MLP neurons of a small language model. Each row is named by its layer, matrix (down: output weights) and neuron, and shows model dimensions 768-863. Each number is 200 + 30 x the weight over its row's rms, rounded and kept within 0 to 999. A neuron's up and down rows have the sign that makes its largest values positive.
After each neuron's rows, "raises" lists the tokens whose logits its output raises most directly, leaving later layers aside.

L7.down2149,177,164,217,249,202,178,207,193,201,190,211,194,225,209,192,168,208,222,222,133,159,193,171,196,216,189,211,180,249,212,196,211,217,225,160,214,181,192,248,150,205,219,171,243,213,127,215,183,169,209,293,178,193,155,225,218,199,225,154,178,232,231,194,189,203,194,248,223,209,177,173,186,175,202,210,181,222,255,166,184,181,223,239,190,166,113,242,249,216,256,196,211,154,219,163,185
raises: "ile", "uch", "iginal", "ite", "ij"

L7.down1555,191,213,237,174,195,237,150,198,224,224,145,172,229,187,254,204,212,188,171,204,205,167,195,227,223,250,227,183,196,180,154,183,242,163,162,167,188,200,225,227,144,178,228,211,233,253,138,219,211,195,165,202,246,187,169,198,157,146,222,107,184,184,165,204,185,192,248,212,192,219,220,184,211,142,170,162,243,213,227,135,209,188,236,190,212,285,189,157,217,188,160,188,191,216,208,173
raises: "nes", "light", "a S", "mond", "ev"

L5.down1797,306,228,177,204,235,178,182,188,175,242,184,239,247,220,226,238,196,219,193,170,150,245,175,189,191,202,246,216,165,157,210,205,168,168,141,201,195,216,230,204,209,158,208,173,188,213,169,210,148,212,241,213,215,172,263,182,186,220,170,185,209,187,209,187,186,188,161,221,177,158,169,203,162,232,231,236,203,207,189,161,210,211,236,157,221,212,138,254,198,198,231,193,193,162,221,145
raises: "teen", "een", " percent", "ty", " additional"

L7.down304,230,184,263,231,182,173,219,230,215,249,224,243,181,187,211,187,189,183,238,221,226,174,186,198,215,169,173,188,227,175,223,189,211,221,198,192,176,163,194,173,160,172,208,205,162,234,210,229,159,199,194,153,188,156,205,233,215,217,229,228,207,193,134,174,216,193,231,156,214,252,231,169,221,150,218,170,201,204,177,197,152,250,167,186,203,240,184,193,179,146,183,205,219,238,124,179
raises: "'", "' ", "’", "ite", "hip"

L7.down1022,169,173,169,210,211,208,193,248,229,242,226,221,261,208,157,218,145,192,246,229,197,143,149,156,175,167,178,221,160,140,228,208,271,249,192,133,160,227,200,234,248,205,189,199,202,183,211,237,188,254,223,241,152,239,161,236,201,221,216,189,170,200,192,175,192,196,222,173,199,158,250,154,258,180,191,178,223,214,185,264,200,180,178,235,176,242,249,153,165,212,189,237,179,184,176,222
raises: "less", "adi", "ib", " medal –", "ently"

L5.down139,206,203,174,186,173,241,200,249,210,214,202,176,232,195,213,194,203,246,210,187,181,209,216,204,220,241,189,174,191,193,192,204,240,215,260,176,231,228,189,177,162,222,243,252,225,176,149,193,214,251,243,177,174,165,171,191,192,188,198,221,196,228,149,189,200,171,198,195,222,213,203,190,208,175,211,170,167,194,207,246,153,222,267,193,213,217,212,187,173,177,201,206,165,197,186,203
raises: " been", " had", " had a", " have", " gained"

L7.down768,231,227,213,108,197,225,181,127,199,247,188,226,217,199,266,245,223,227,188,176,185,221,193,209,176,273,176,170,191,202,206,257,133,191,218,237,187,213,227,163,216,156,207,160,243,190,218,160,204,216,218,183,212,167,229,272,190,242,207,183,224,247,221,200,187,190,216,184,227,157,261,195,204,200,224,173,207,189,229,209,243,231,223,181,135,208,252,219,196,205,157,172,194,194,224,204
raises: " him", " him.", " to her", "ed her", "gn"

L7.down1455,154,213,225,158,217,241,201,227,151,226,226,209,184,224,185,173,175,233,225,198,218,217,196,191,212,199,186,208,186,185,171,232,210,193,170,200,254,174,194,210,193,233,193,216,199,188,254,139,239,202,137,148,205,181,135,217,195,216,259,193,234,135,181,206,204,185,195,224,223,170,179,229,184,183,209,238,134,236,180,192,173,193,182,195,225,199,248,210,223,207,169,193,191,138,232,214
raises: "ophy", "aph", "oph", "itive", "omet"

L7.down2135,276,246,176,149,216,184,208,236,217,160,219,199,161,226,182,185,199,158,203,227,185,248,159,188,228,165,175,172,230,160,170,193,198,206,222,229,205,233,174,221,201,175,198,212,232,188,206,218,203,219,167,221,207,138,207,177,266,220,203,146,210,184,160,190,132,203,173,166,211,165,186,189,247,191,204,179,252,130,155,171,186,252,205,185,219,194,204,252,198,159,199,163,206,178,183,156
raises: " Year", " England", "sp", " Or", "ark"

L7.down1083,173,168,219,172,185,177,227,196,187,150,205,184,204,180,157,231,199,204,158,200,237,198,202,207,260,181,198,169,180,219,155,236,211,228,214,208,237,180,228,244,187,157,215,180,226,201,236,202,239,192,187,193,190,213,164,206,236,195,245,114,187,231,209,209,231,246,187,163,179,193,233,178,156,257,209,189,238,181,215,231,227,261,186,199,186,247,154,181,175,187,173,143,212,242,190,259
raises: " pred", " father", " grand", " former", " neigh"

L5.down1463,226,190,226,208,204,257,152,166,184,180,235,183,206,189,183,133,138,172,213,154,163,189,175,217,168,223,243,194,208,146,179,218,171,267,196,168,212,214,201,233,246,213,214,203,180,197,220,207,200,268,194,170,185,166,210,192,208,129,170,245,194,242,235,225,154,166,197,187,219,241,147,257,172,176,179,201,260,173,188,194,204,176,209,188,219,194,215,222,242,179,164,234,210,119,188,176
raises: " de", " del", " Mexican", " di", " Italian"

L7.down1504,183,163,157,237,184,171,172,198,197,236,162,231,199,180,196,234,184,263,207,207,207,211,195,244,257,176,254,227,235,230,228,180,217,182,228,175,129,198,166,157,199,210,207,178,196,174,192,250,212,189,194,229,139,214,223,185,222,152,198,253,196,236,225,212,236,162,233,189,213,195,228,249,206,203,210,159,156,158,187,199,178,259,168,200,252,216,220,171,164,223,190,200,148,211,164,193
raises: " tree", " plant", " bird", " plants", "illion"

L7.down1186,184,205,173,213,178,181,245,171,205,223,214,215,226,215,157,177,165,242,191,221,230,171,186,201,211,180,188,184,219,178,172,192,216,253,207,235,197,130,176,228,217,215,217,179,202,189,243,176,186,221,209,198,187,125,243,167,209,174,210,239,148,197,228,234,211,184,173,175,188,232,181,248,190,272,161,199,188,154,180,191,122,230,231,129,217,145,220,216,225,179,93,262,156,254,170,164
raises: " Mexican", " Mexico", " Juan", " Sant", " Spanish"

L7.down1759,199,248,233,276,184,228,183,165,156,198,183,214,220,219,169,137,249,241,170,187,189,218,208,207,215,168,156,189,151,188,215,179,197,220,181,211,196,256,252,194,206,188,190,168,236,213,201,251,204,203,202,145,193,212,172,153,152,165,179,180,199,146,202,208,234,220,181,207,170,146,181,229,236,193,236,210,175,195,195,174,201,219,225,234,177,118,160,263,252,171,257,196,179,169,176,187
raises: " different", " groups", " separate", " places", " areas"

L7.down761,148,183,238,183,227,158,140,181,213,178,242,199,204,221,204,158,178,193,203,188,186,197,216,195,216,239,199,234,203,154,190,194,183,180,188,177,225,175,209,181,200,237,175,193,238,245,150,180,165,237,139,211,216,159,150,227,195,204,220,265,201,177,207,211,228,236,219,190,221,165,161,180,207,186,161,143,198,214,178,190,187,220,174,168,217,194,152,234,131,169,187,222,191,210,151,183
raises: "ern", "elling", "els", "el,", "ell"

L5.down1997,195,201,226,199,243,220,214,209,201,197,246,195,159,200,206,231,251,183,131,228,174,190,249,226,202,176,183,209,213,184,229,208,194,207,194,229,176,241,165,195,282,204,191,183,199,211,253,193,256,190,225,205,173,180,191,189,192,193,193,220,172,177,219,246,196,240,191,232,222,212,221,192,240,196,233,197,233,197,251,196,183,191,214,176,189,179,186,154,224,153,248,220,213,227,190,242
raises: " rather", " also", " instead", " was also", " has also"

L5.down1976,230,250,234,177,205,204,220,163,215,232,185,150,190,189,199,199,129,212,152,178,182,181,145,187,169,181,209,191,179,207,221,196,235,253,160,188,245,161,218,213,205,212,143,165,208,163,210,201,209,255,225,200,216,235,225,195,195,198,206,220,207,244,178,256,165,245,254,212,209,207,178,287,172,206,211,171,210,209,210,186,192,153,191,198,224,193,258,191,163,155,174,249,132,208,239,185
raises: " do", " Brazil", "ão", " Sant", " Gu"

L5.down1645,202,215,197,190,169,212,230,168,234,215,201,230,139,191,238,150,123,195,221,176,218,209,209,209,262,225,266,187,224,193,181,186,152,237,177,192,233,204,181,178,172,198,174,205,218,180,246,162,197,224,226,178,206,189,232,199,204,211,204,250,173,222,218,234,213,244,219,277,220,198,252,199,166,193,159,234,247,170,190,252,188,201,183,207,228,158,215,213,227,199,161,252,210,205,238,188
raises: "ern", "erm", "pl", "erg", "ply"

L7.down1110,232,222,177,162,189,215,204,189,218,202,196,205,207,202,226,253,149,220,196,185,215,206,203,232,180,229,252,193,189,200,233,160,203,251,224,182,166,242,242,186,218,240,218,217,218,184,244,198,252,226,148,203,236,192,233,232,177,137,189,195,205,156,219,177,127,267,211,172,226,187,211,171,197,200,198,164,219,212,245,238,166,173,191,275,113,230,162,197,229,175,218,261,191,209,131,228
raises: "ving", "vement", "v", "vers", "key"